Part of a small language model's weights: 6 heads of 64 (1 for keys and values).
MLP neurons of a small language model. Each row is named by its layer, matrix (up: input weights) and neuron, and shows model dimensions 0-191. Each number is 128 + 32 x the weight over its row's rms, rounded and kept within 0 to 255. Numbers have three digits each.
Before each neuron's rows, "fires after" lists the tokens most often just before its 100 highest values on Wikipedia text that the model never trained on.

fires after: "-", " (", "|", "S"
L12.up357:128118152113090084182153105132144146119157102145135121133147168164126099135110144147090075089146094116152125137064162149099129114114062147155075141072131161153156142108153175118105116128149127117125123129122156113174153129135123109175115198134047140178113137122135130131132115086127201082142132137194134113148119134122079092160137108098116062140121170167172137162043105151067119116090176089067179141113098152160126101157157130120133115113117148218108166116161126097078162147088118092163202112109142163109131143110139194127121085135022074097136188097161114104097121141069161160

fires after: "|", " |", "-", "="
L9.up95:108148093119152114138066106101100132107154098111113064105054092143134113082178173170085176072106107186141113071148152118069078144119114080190137113159198134216150083075119132134130094119207147169153181116166094136128169072132180134137139104125092090145165150110130134175192089165166141123141187153105164121136103139116076114159064128122134126134116058195154128138150136122137189152100098136155127132121147153129124138133053121164129148125104124138115162146114115111111139141138145138164118125122133150131127133168136113114164119131142136111173133054135157151091092129016147115

fires after: "\n\n", " \"", " (", " ["
L7.up365:048107075070091132110126150180106151190123155150138135083119153157115140105154138175091097086071096118145101089136107159145120112116114133163156134148155107163125121120112144158091104112168134200146171102100126159106177118118088143164124117134143102177149153101122144075145110127140152130095136162161134174129156124096100155171081081139071186087135149122113156132089084170105188091110075122102102118105142127096157148118102071143160161100134155130205182138122060113086117127189131146130117128178174082120174131100167173054193165133094062193096154128136063143114083129106159120

fires after: "\n\n", "\n", "-", "ł", " to", "ige"
L10.up458:165109113142125163159138147136141127164160128155148165097117139164090142113192102102158118140032142108158196120079164119054151044098031131117165108126086123132145133132157091141151128081118146137106140205117230137136140151123115135163118127164122146158167161150137073119091144059139099081185126186156108122111155095101137061150126151142140122142108105109104085083123124119109110117122131119140131156101134134136122084146114116147096148137137090135146122125137110098137139116072153146193097112243114118076104141124114118146148113188134198140156190139097126121095074119116120053

fires after: "-"
L9.up638:095130119078091118094116123136089098169159110100107160148137148152070182098159159171145096146078127098149164181122153166140099179153142092159077186089101124200110124108052084154153163103172153140164138096123133156138171105098132132129115131132060111200145160124170121095115119113189126136121106090090135146132173098086166092130155104055158126173107129139119152087149135078133126112136088122090143106119167162105122109152190149155178180142057199128131176124127135167140164193112107092145145115100103143149126133075159091131184090118150174161093188071119103130128112156098121066

fires after: " (", "–", " /", " in", " In", "."
L12.up12:121099131141142121170063083109124113210129061128119158168138142157084144154113076121120121137066062122083157094132148109147123038179124074132090105143096111165205137142126149123125122148142128087108134088176155170118180096159174120126123134133115113126119107117145164117103089119114162114112139151148135179115142137108106109102136161122092099107127105139157119122152120140090086143097064207136161126101037110126186080106067159125173129147070121101170174085113123180107080190158130156139119148147126102106181153065124107173141149143103166141149154181142060147138189152113182156

fires after: " =", "\n", " /", ":"
L9.up55:101067140144170115130042081133150164151103155121087175184076129118121161139146150156156198128148133101139114134144175153106107108160087144159119176082088133126205160111120119150121100130129131170122183138135142135086185096065167206102174185113120109143165176181152098145130143133104196116133138227155183110101210104136091171082068123083135116113066140106106138132131131191163156128082147116095142114107095133130123159175112105135172099106119127130099140109086105144108146074139140095193115120083152117140119143088135126141134125164138171172180133130148083127134135182114115127

fires after: "-", "S", "A", "L", "'"
L11.up693:130077100121091172137086144155089151129122096096144112056156210131079094128158157115150184120099134105126128135101162153181122165159110113117146145112076120109147142113166149095180145118083131140058167176123094123111216104080149159153126135196101109110116120132127103106130168144219113096165077154127116119155164084109143049096118156104092190119148156144087141151124145119116128045102134117091153142111138099130148166127172145136073192107131176128143115068156159151107132130167078141100092131144112127150118124145175118105170072111202150122126140113141109142090070154097172054

fires after: "-", "|", "\n", "–"
L12.up22:028174122122112127126141159151159077183122092168127107152071105106095099151129102119115122131108178172144123137123149193099141137129142094154168155156106095149140092128161172067114132075108126108096141100122122116133136129118168155129055092085110146113108119157166178092085166098185123134149121192112098177165131093146118166146097104111147112087070109152115107168056125164135207168131103148079133158154118146126171114146124094144158130104115094131131170050099138079082144122075102110156154177126156103122113199142209128090148111142129127170090181109120085136094116166050160098

fires after: "\n\n"
L10.up502:091116127135121123121070120136097176155127142150104121112136189135117161176173177133071090106089114105139125106082096101056139108142134101123166088139136152113112108078110147114171114099134126174083197167103178149086112111126142153178099159107150113131149146170126106143159175069138093080172129127139144171120115109064110158189139148057115121106159113174159106107111099163066180100097134082131124137068108130113128110164080171178161154134113141117161149209085117078147101096098139212133114071129106159145067179120105179106170070158113117144125118119145052170095112123115145159

fires after: ".", "\n\n", " (", "=", "-"
L9.up124:114125152140128089105064122183148111128171141113145133136070134099093195115136141123158150131136119113135156133080143127094120112141154083147128216087104110197072112045137182108102121103142150081197173123132115142106153143152182112151093138152117126129121113091159110075112130111199166098163194184096155098107107143089119138103143102127135099129093126150081125069106123121126095104116127118100173140103210163116162111138109128097129173099128055113138105084101117106090115167153216079131126089180085133169085162166103105145163068173122180139188165112142109173115138138086146101

fires after: "\n", "–", " (", "  "
L9.up735:097082151121130125142107122179075127176141112068084159143139107166136125178097107096130132085134116103098180130125135140146102152147155122197090132133109165222129087144099109121102147044099109056165152113124169204135201143077188100126143110163108105152111089171114094055117130138160155142114180158149103153132079131104135099101100131146146115126129145222135132116136092123095131131058132083101129169110088227094118159148141101200151122085116130170098186132068154099089147118178169110139135103135107122127159144136152135113163120113169134158118163140113090157131145155097126089

fires after: "\n\n"
L9.up620:112129056053165147182131127156094089104203130135174138062158149159090180105133132137143122119100141155142090095113128105125066090155124114186106125134135105174136108090175180115108133078138170154076129103119141147156104173126151144183064156126156054171157133183120125102153169093151134151140126137146140088127187087126138083125073118053085197117094092173117082109067165123090134109137090103110156136099112168115158173161141073112151158119152162116150143099101107155090150164139171187153099159115199104112178116124147136087183074132100142109154123107152125149081149131116123123

fires after: "\n", "=", " de", "'", " in", " or"
L12.up11:110132178045103121137116168133081142156143113156107175157199115139134125166156126140124152158121131138161109141101144142042097180147162138130104109089129111077156116075170116139097152108159148113094173081090037119121159114091126123149156125082055136187122154176145084114112122155112151087113161116128075131113144140127148051118154150077068178101123090116098124058137144144149161115113134137093206120151050131068193154132149166135141162117082128120107147108156114141077116173135126136106162075132157105162196162126166195129110079129172079118108111138133129100096162123126098147

fires after: "-", "–", " [", "."
L12.up576:084161076110105118148134147143109149129137146070043200135137134150160075037115124132068121113123098099195172086089137133083132097089135091115167157155129155097072156119092148163143121136147155083164138098078214142182128168072137179187176156088109074120131169123123107145086134138147090154132170121203104151149128154117147118103188089137126094117114079161108097130124158151084188157144142206098124124073120159124122138097094119150107127104101133092143168137120126150129169142126117129183153129124118126117110132091192196091119098150114145129127186100099085096134175133133104104

fires after: "\n", "|", " \"", "\n\n", " Al"
L7.up496:101117141124129149122116161140092116123135166117126115158102096142069152123142188094128094130035143148063148115107131167093110172114072093162144123108144118159115125061123110140131057132186158116099093091139160126112136162135132108131124114160118145160130119098129089104121074162183141130203156096134188180174106085095126134142153096090105081140115147127074166110060130167148132157139125101096123123096166153110191142132165118119152194106061145160150123139118085137136133153119182152112198133115181131155155143125168188103213111124090170203164143059137111112128186176084081137

fires after: "\n\n", "\n", "=", "-", " ("
L10.up479:071113136088138162171119124143167159166112132155123072174141161043116160141139133184068142097111034171142087100108063086103130098081105079144141124129126116160115166115074161134149113076160140080125154115118141119124102158126157133138115151107150094155125215110120120123118180149186165119105164121203072186148109156144123135162123118117120133119145157142128094127062107150072149086063084130097125162056160142155194147100107154131165151152103142162166182147101148076076079178146170151109144100134154160103138128133124101116179139109074135124115146122101054145104141133104106123

fires after: " |", " J", " A", " 12", " 4", ";"
L11.up589:115062105106134065144114142075103103088177149047130158169128132227101083116164157138173173071139080115152126143140206147135097083139142140160117182110128125125101140163132109138105081118126160174126142118157151088099165095141129119130129137176116103150149083134103170157144137173140145079103168189181145111095159129123060090117118088108171112129125146144092140151103169107092104095075107136179177127117134140089151151102071113106083101148070143155125137106089133156083075118156178089151150102087179072118153117105186177177094141153092146125160111092137152125139099075095119080

fires after: ".", ",", ")", " in", "'", " and"
L10.up622:130125127115116142182071164120097178167109101120150140146100145122093133160143168127170098166124151110102084145129176167146071070192183100096092153100147048086079067113092161108136160116165104113189125099156095125091161131074109181150157132109116081139125173116123148131152202090173219131175148145117160112115205116121139144121104088164117158095096147080154126092099128112103146046094115122128174137121040142107113167065110111108118114079166147131151130045061123156105082160129169100128104132128136120119141132130146116133124150125119128113151141113202104177134137118139141134

fires after: " (", "|", " the", " |", " his", " a"
L9.up429:176125079086120191153151119127097191141116063142085117127114131169157153104104141126096102110150135163100182086120129111100128131119110147154126134126106143161110118111151162156153114149082133112116100112098126114089105189190140134160056164083093053128184124126173125110069164159159134160114134206079143163191115085083088132140095090128113117102149080215119168146180086112082157164077093113107119137151086156087114068104144144154121101119108092138164156127131133094096114159137161145096140099124057107087148159148149183049157125152132109142127129090142082153119112105087216107

fires after: "\n\n"
L10.up27:076114116100120114164118110086075155127147133107084139132149142155125230077203097164124112126077136107190132116114151125061103078117116067137166178113144073157115130049169172095134100121123156147081151135093109110098110148155203139149086124120167090194158197133127134144170122116153087085153158140120123138092129079056144114173135176076139143078142099141129072118144166165096118116131130107143129104088135107093188138145115139118120125124141094121156102148105124091130121141133168186106157102160224109159072130120124142108147062118147109123101087109096098114079151161095129176

fires after: "-", ",", "\n", "ym", "–"
L11.up375:155088143142097142153131139155120105162148143131055162117173181118101096046103090087153098107092125119135167138109121169056102069131138179130130139121147106122096139097137173105149130154166123128171106109129158138190167165099175114115134123115155103106123134141127115117109191111152080128121111142177107130102195131078097122141104169166079123168080087142069155110071118163076164206133148097123151054151163127204154165122156142136122143129133138149145160116089121047102141154184099159177154104187138116128152137090139165114137095160084181135049156101072141132106118132070149090

fires after: "\n\n"
L10.up625:140123116062176136117099125112100135166121113097165159180142091122121198072179100104148100136063115115136146144071152130084141107103124102158155208146160062145102148106085130066122114131196153171066067154106122160157105150178173151151111163121128060192163116095154111129152144154136197091135153114086119185137147120053123064139110155093117115095106138125130168141158159132092135096116142127135180116106139174126163101146096139118160176137126113139121115101080128095152095103084175185077075097106137126150113104079074099091109111149108165147118129076202140133099099146153106136

fires after: "\n\n", "."
L9.up677:130152096150141159141055146106145165148137162108127165099130172127124183058121157151144101072083149085161132146104160147108051069167127126164142151134174083168170107094165140132048150039138145139086147117097145083125130145142155086134129176109103100159181156194145115123143146098155164081099158169111114175119123136087133144120106165059163142112133109123129111126167152087090166101098109144156101171040136112101156171159115106141145169152099166120164155141114090125067096134123139186152144125132184101152116129111116109136202099173144158137140124123133067138041178135112160121

fires after: " |", " 0", ",", ";", " –", " 1"
L12.up236:097124107128107157154113134156096092177180108132123199156090149189115102080139188184143163197111096111130166111139147127057128154126083117150133099108130149180117183139099108159126094124165176187086118162140149074141095146125119073182071154103110106117092111181135143078121127122143166051096119119158143101124176114043092163159141095084072152171124119125125089118147137150118164157116101120153169110090061085146122161116112110096156189130100170134148194094154131134069157164112095114142154113123172142118126132078125142104155093170107150135178145121168203151135149096125135072

fires after: "\n", "-", "|", " |", "\n\n", " re"
L11.up492:105143103075051059115099160147113135187149160143145141144162111162107130072158162117108106122080136159163145085114094183095169148172113086102063151094060115100155091066108166100143139114084195139160159142127110196112151134105195094145089129131127088157180175156132139185159143082111149098107092156107160130133162119085126109096066145097184122150078106129154113119111135086181149158125151126173153106138151175182182141158164090138131114115108109144109151146070083128085114142099109119160186076084136094107195124112121098129190092079126142147088149126129135117110141139085139098

fires after: ",", " |", "-", ":"
L9.up395:104112125087076185185053113132134060176169145110141107163081215180105110076132119164099126078135106133138092082148117086169151131060087080177142164134161124147148092097054166145043118140160121094143134124153117105115135098088093137146163172158130086114181161130167149153112114154153099125183103153107187194136130179120137183103102104131168132068132167153103088155133105092060170114122110160111134130112143115171132119126147119165169151113129136120145147110139082189099096103098112161124148120128133086115091133158141154099146088163134077130116166100147131102118087115073184158

fires after: "-", " medal", "\n\n", " (", "|", "\n"
L7.up293:051120111117072124178148144150176103126160068140138062131059160127108178106184132155147136129120109164176131113110143129107150118151093115123097109085130132156146161104132115075132102132165160129089124114112144173056115140094167176200117128102091115192155097102132133035143128144154162097102185144154135175148170100127115161110123167101106144186197115124107165149140056135114155141103120128187124145064144238096165119073127130154129108121091134157096137076130155165152108133145172145134151073115099100079094121128139175123159100119118138134127186081139096131114117125124148054

fires after: "\n", " /", "\n\n", "|", "=", " the"
L7.up720:104167077112126120133066112086131135113125170116055079173067152123151158117186096176120157184124116160190110069109123185101146115153086102097100102083104107156200147177106076151125130129121160097114186113107127137069170128080148097135114139106064084099173096147137113122105116129157196172124099205101133176118128162153100157118099148120162127136128164135145120121152076104072180145133097131113185149125156158080096126123109145147147107028078109107141152125093145173107115114157120150134162123091117108168119136116125194100074140128153132136134178085158135136051167139100100137

fires after: "-", "|"
L7.up328:136065098056092148162052149115106215113149097098173091100169162154138170106137107156147109144131139158092200062128127133107158149108091153118124145122206091155169120094125144082065114085188163087070122077130145147134155139118089146166134134159140142122165148128137161140128095147164095183089158166133129113148153089109061106146085138118132148121144141172102086163097105145103101111120133097128135120121080137118124097144187124153192106123142173137173206092107066177105197172167151117129135118123124103062139146166148163053150121109099117122132168102127102148103100157104150101

fires after: "\n\n"
L10.up295:121124111105118120130152115144138158177095094136153138081139141116105125102125138143132138190036078099161180097059111122051104059067089120120136115119119104163113177117117152128153142117180189126085172091097117103167131147063143147151075172085138076162140189087129138080147161163224115156145169178120119182096096128104120077121124155066101144136124136127195133107093151176117142112129134074135107130113122126145146178176114153115136159109111126135141198132109116133121115148142185149148114065204154117161125123114133119162164063142141133088143126091161124143061084136097163129

fires after: ",", " (", " in", "s", ":"
L12.up407:070140102130147137157103114091096214186168145092140204090197103098073127116130168109156087132077117164113118153172117125166100083132104112184088152106113123098149102132063148133120082138123127096104138085174141124082126115163142123134119134061143156148143119141154186117109211105136154160182116174116173110126163134095132087145094106148134160092127133106107108122138190142127160131162121141121172095140081068158159139138120092120156157109093137105151087127082105058084091145089109178105106069143161161149129085078196124159144194137096100120142186151163132079127111072136163156

fires after: "|", "-"
L7.up530:123089174126072129158059100088116149115216130138101142103150170154111071105137102146121174096149092154140124124119127146145082102174132086110140105143147115068175102075116166124066078161105086136109107138127169075160176168091081181135139120126076140109182107131138136138123139108171135133108167130145172151134190148092149137136120114142090053113144117174081157139065137136116138142168086070104170156035111172126152156119125077175123163103099120127133207182143133091119132135161074147165161094130135127079044127115143172129096133143148123116166156141149109150140125128089183177

fires after: "-", "|", " \"", "=", "\n\n"
L7.up508:069125085145152145130125184078093159159143094097109110137133163123121146154124123132104116146075136102155173133103121133078102139135108211128135095133111119191165140063103112111121160163203151132133122099150137177113149115117142175113096106120112146134167104178153158057085158151182141152153116159065133142102190126131077110123140134094116155109112104091072134128108099139121082083108119120066176127091110121130106199187159083148139207104097152180098177096126060123060120150118130123145164050132158125156077161130165187077176088121105111167103135142102107132143096182098117167

fires after: "\n\n", " (", " un"
L7.up187:092112152103150139168109098147111127123157125132166138087137075217091205104126153154081101088118122143122131076080149170116085124096187133120107111168121147134143128143114105110066122104132117181142158111160188158091155142095111114144101122142131120127118164165121118123194134141147118135132129151160124077166095082068164146161113051120140118136121080187066136120094119080063171094119142144102134155060115103117192130157144096148124118121145113133188196121045141095078151151124169158153142100116171087145110153138189149160183124112104097127106143133090138109112142073050197091

fires after: " =", "=", "-", "|", " |"
L9.up113:144045117214071121106071100085165127120119144119137114167144176132122160100182137137131076091113093066125138064169184120142111141166103117152071130154174160137084136143061139085125180095184154117148177067153155090121137129159141164129158087128108118131141147117139161071091149127168111129130161127150142159092123083137086141111150136153196136133142148179122137137103126152188152138152135162138124137086115144080123146107060088126142105093084134095160088111173118051104099135134130140239124077119116149091104127148144088117089147166166120195165130122180083113118131095142115138

fires after: "\n", "\n\n", " Democratic"
L7.up307:072126166071099122121112124197109114152134106115132156126181144171135148101168127152144149120138113085111096140131156221053100129132147122149084159133191072126174141069114139152106134126089072103150136157158147146109115135145114156110154074159107093158153096131176129093124187148064110202117179102134106156131143118124033163152070127175126143126092142150085146131118112073095130149107118099119157160126182141103200178076093134169153115137116181103097090140072151109121148131207117109180107096137145102160124132125086182079117137144085132128144140122112082172121191149129095088

fires after: "-"
L9.up614:073083119102130124149097107141150119153093154137107153122186137146093127144068143164097118108084162147103130066155122055164151065161153128157117123105114090140159092135111152140175135104095132101129116129130179135210134086196176094158133156193121069162137130134148177130083181156170155132103146136118127101073139131075156070124127112076100160082120140250107151111131215095104104138085149096127114138116175140124192091164092123169107129137083143121161101138087137107080126137165126161196138174153153074072146131085099169164130129133109139147134111117144106139089138160163130117

fires after: "\n\n", "|"
L7.up147:076147108088128094159097157183139140141123141135110051152087121131123153128107122142050125126097124152108155039097150153100135112129116157119169128079145100091169129089132120098081172131142146146127192149123166135139150175087148132134166176105141135123114119203183114147172152117127116120168149140174148094135181116107124142125147139140117161108110152136102138146077118118099233161088092183053167110072100189074137159084104065139161108100102169114176169127076085102066145159110128116104108084093135089120109159059156091142166189132151117107098118105104110139133130169075099119

fires after: " |", "|", "-", " –", " ac", "ept"
L10.up621:105169118150106075118062079121149115142188094066147085099076164094110081128112092193069120121149124081147081066146163137100105088111142065077109131165229167154115105134089125132133137102152084144133119068139192172080125113114104104140141185167100131130117120124158122114139140172130116174093137180134162172160070095117099115157143117054150096138114146151160108153145133132138101092149125107145090125124111128092153115096110175199116085125121149155082126092109092107122075170154173133211143152111116178115141175142153194127150106182102133111173130100174128126100102129117101131

fires after: "\n\n"
L10.up669:096108092112132158178123141146082107100152094115124165133170168122103172111121123174129169168123107123120159093088155121080094061134173097151160092144131087160110161100169201128116121123127225140100117101117205117139097166106191120148077149068127054134154143169122112099121160132213123071116133147107112119092176116138121101110128132063063196096142075180159112144124167092116118151056133160089159121132123102148142187184133151139133183126167096138101143158128112128090131158148115164083116085142162117140136130125158099108178087127152096106112156141123129125087161092092202105

fires after: "|", "\n", " course", " the"
L9.up20:096092078085116109141133110123093082156137094176127133108134138116130147114140124129146144130125062130107145071139177170103139097160125129226142166133141135182135134087115076113178136097113107155160096084086164105089164169159146118138140176113143118155106130130135099026105097146183085126155173151130224152113139064120142109124097182151086105148125132168088147129095146138107099134086144119127100093105186073179178129088110099142187177127108138094096139092147064112100175117128151129157105103157111112081121140095076155115242121158130150124145118092084090150097124155085126106

fires after: "|", " the", "E", "W", " Location"
L5.up589:112069123092149114160042069126121120126139126095101159175101134101107183132129126151062116041089073124152117083172090088104110075156164100091099104180124118098148099086110087138093092103120104117116114111102165159117175167121148133149185118087126137095153056121184180133082188139092083186117213127201155145129151121166114126189124131137174102101158135153145085131102110112079141115155043134112116127069084161090172127140124084145119124115121149137105106157138150099124130167144084146131143087131153126125120174126099096159175156109132151158168129104177146176136166168115146132

fires after: "-", " qu", "|"
L9.up18:139161111079147138115154166134138123153130109150190112136123128150088142132106168153166131138086133109101132093140168165116113087217080150163125157132167163158190060119103120131075123146114157121117120132108106155129149133109127078138140175161134129155151141122176125115103078076175182123181192084130118111114160103079146114145084157104106125087135093170137190122172106037125136150134155057176114071142172139095135110202176100115168146136127149150079160153084119131083179063153157169216130114116102113123146155090133135156122092103157170184100135080137074130096105146116092081

fires after: " |", ".", "|", " on", " series", "\n"
L9.up313:071133100078120129107105160166132095123147083128148156182110144143077161145115144176067152153108113173069146086087112109140134045117152118126118076083126088154166131147117097126103129167129162075093146108168165154138153152108162128147101100110123130220100133192088083086159135135163152170161160136151191146117146155140114099128110102142151206138130110125114131131110055154152150112150090079067104135109173117133189112138092132124119205110095171146158143107096083095082115182128147107128144097185101108115157109112140152095189103125115094127199228119120147095128140098158091131

fires after: "\n\n", "=", " in", " the", "In", " In"
L5.up358:078088099139156216187096131167154179123135123129134156181175150139110165117100115121053114100108090150126118159139142129143037144159181096131087135172204053164153110092146103135095139083125117132094173106114142119134185125134122092158189120123119144157105136153139160073071124133176157064089149097093149110122122114165136119170115179106169115109089146206160141120147113119111114156068117137096131070122099114145185130143122126127177201093092139134158145085116110094136086144124091151099141100105175103143144089114202149092154125128060137131130141130171110166112154159105087171

fires after: " the", " as", "|", "-", " a", " that"
L11.up214:150138067107106114154111165107153130084144102098183110124184125140084080083082157090124109129084153157110124113084123078102120129114159121127115188107146140211158116096092177113120166076115165142102090120114116175142133107118138102130090119123107108162171179170104115168124106112201112145120080126196155160137155181105136077148108159060091105096125127180159099102100124164126141136097097094131106128119134073107205143153123085124146188154115162178171175134107120078142077104147140136174124118108230137118144095107148221136124102135144139131138123112156087080063126116071152155

fires after: " in", "\n", " ("
L7.up230:135115135070115127163107127157126120084142119121161147161123125099065193155129117122093148136121110172147094113107147204125092118225117137145071089058155039155156172131118193138153143099109114134057127124109181214122155160079168135157137148159069078192122116104145145141134198139130144134122132146115134124139180111119148114123141141084099136165133159156102133141159142145187149084094132084041193134108151144069125093170167109137111173114096160099165166106123092175092138163152123097107136093122128099154116151121130117082127122135071182137144162102176165158132100100166107135

fires after: " |", "|"
L5.up498:146088080082070157155128155169089136120163102124123109049092151142150185144114195146082133146108141119147197133087143121132208122112127144124159133107136104142089139102085111142143135065091164162073126056086153116104128152146163119130099108116094116133195152112140122149147112133155115147109140133135106091135177083121073157173033143111142146093091136118175084191086091110114135108129140133136156122128104194140157112149155131176207164109120160092181215121107114118139139101170140120116092106115089125100110190128166081060120154122135135199146156126123047140101103123135150120

fires after: " |", "-", "tt", "=", " dep", "|"
L10.up313:073149137108101090131115121087202129115152131121177111096077173193140117081148109090121133110080121151115082028136101162065155115140130118159147127109130130165209098065074175125088095115120143134141146105107142132120151147116117105135120110056109062091165097096150168143144149130144116186159165160111125182159128127121025108111070125104138113140170112146183137159132110097198123144132114137125122131112179187149094121171119137188126108075097167121139134131183133123122153146138044107190158146092120107115103141109093151137182129132148134094104171139112158102114130091062159113

fires after: "\n\n"
L7.up227:054091061057132191175130122136141151134152115101127149090136122156141215113151144137183064102108082140134151080139202176131084117187151169160073155165141093174106122096182121092118102088129158103048152105090138164101137162135165153170111110190113078233162134109118151134155186106157120122177141106168140129100148115118143086201111142094120150149112080183105107118163156083135186121142110128157149107128080148093148136133104125122108130138144134108149120106114105125110118143144147180115113052137144107128115137106166131082145117122120087119112140056081124133091162149106135109

fires after: "\n\n"
L10.up57:109148136127158135137045108114128165155131165124123155094123164164111172086156124121144127129072103086185152149061127121060087067154116080166132127113151074158136130130150152129124140079151179169124159159074124102142165140116150124156124150097152112140204124150115102090164152079160141105126149170144087182098107115062151095157141149081142158071135132169116114181091115113099190116069143095150124142088072153094177152138105083154147126120116103114177120135060125101111105176130173168123090153152209104165116139112146110159149071163142118145134127117166052147054144175070114137

fires after: "\n\n"
L9.up367:128103089106159145139115125121062140115149083141106145078167205220149150115115073142152122120094085121181166142127129095157123101155151130154126134130142078168115165164129127121124094050101169133141103135135178105172146104122105114141103126121130084108172182122136140048121140097183083115143179108148155116109162055094154081192138146102082129104094087141102151109120106164136144111125120079145121106154104118109173144112103077111168155034138117122098162097120118080099116206142153152129086133181188127082191161106141121102098115137152082086097192081118114141068129102134134175

fires after: "\n\n"
L10.up139:110132130150153093141148094107113123122091127069123176083085123114117156083151102135082151123096125131131135084163145152126111090142141061158114094163125121212145137073087140110121096069129183120097192104080141138144131056116167116159161166096151042134146135183153166156116135122154146134176118165141133125160161136106099072131115150104097168042166073119144093105162132160152176152094061144173117168092202193183152125130078137126147107116133113128136152182103131066139107128127159176149139166145113115096088151136153123124182070137117133148092132113145163113070145192084121175

fires after: "\n\n", " ", " Stadium", " at"
L10.up19:065121105028180173126099084131119152176172134102117125122152150171118157156205134141165128171083093121144104084155104202110113160207184119095086148121140182122184160117140108093122118133143154136072131147144191153102105175101081138118151108131121103134149142097119143123110122086136128156152182100183153146120186108091151091111096127089142101166124087177085151148111155123150164120148140171074179109147067096078170130093188103185137158132106180110176142121120145070069139113147164115161170116109179103105124121103109113139112116105061180074112119136096127105129134123100135137

fires after: "\n", " is", " was", "\n\n", " became", " \""
L7.up583:113140147120153174185103157190097159119154104090088152135183191121110207108139157142153109107092126191148116070108117177088070117146118135113131087205197129226149104093130170126120117126090163129074137131151134158147153156160134078145071135153101046151140133115130073113193138133160148135120168140136139107119141045135136088159091091132096172123128140140126174147107097165106124148078084164096213141111143147168152145149098137116177140096120177121119128137083143097082087165124105102074141126132112094116158147085149183143155092122105138123142134149135117193108144162111090099

fires after: "\n\n", "=", " ("
L9.up652:149101172063100091114169129110081133172105084097129115069158095134112155126133122152124108160077087153111159138107093145118136075120131135134099130106210148204124083090114120140118147092137157148154152160128167134104158103128170161150124129138151153134155133185145089142134149106191155074157120135118140184115136142104146063174113151118149167115130110167039127090148147121147142129114078083168124130106099083123179089127162094136175078125125065121154113111017110099073077138165206165120111132127102161104127189108175129094111130183120118082092113148109151103100071174119189134

fires after: " |", "|", " Total", "-"
L7.up684:156162140179116180113126122075127108175183113092139179133108161197133147143138149148177127129094154111103128106101142143147081195166121078098128180137145119171122075145079059139117114154086114172065139119132116105136172149154075096147127125128160166110172141109183098094148098095169184121097143131135149093093224157079131117144063138133109158071106145159142125130125119113155120102094093167140180101112093135087168129136134141116130169121140165096197202082125157149054141128157109126149103068155127105149169151078157113108155096153123217114117140153199120158114148095096125133

fires after: " (", "\n", "\n\n", " \"", " No"
L7.up285:104121110092084124101160171103097070112129131105098084147136112100099176057154118147125130146080106136105141143124137196121134174121139102137035124081188145150143103138138173122133131098125056124158151136120121168193114124123205127146136084179118090162160106133152160075128106124143142140155143163123145119091118107130124150131124131098100134112115086189054096077166140160149105170058114132100140139153168175113195124056137069131172154136093096117151127157114104088085194104179146139150132092198068095085105139109156173148165187128127164137106185137125170157133127101134087079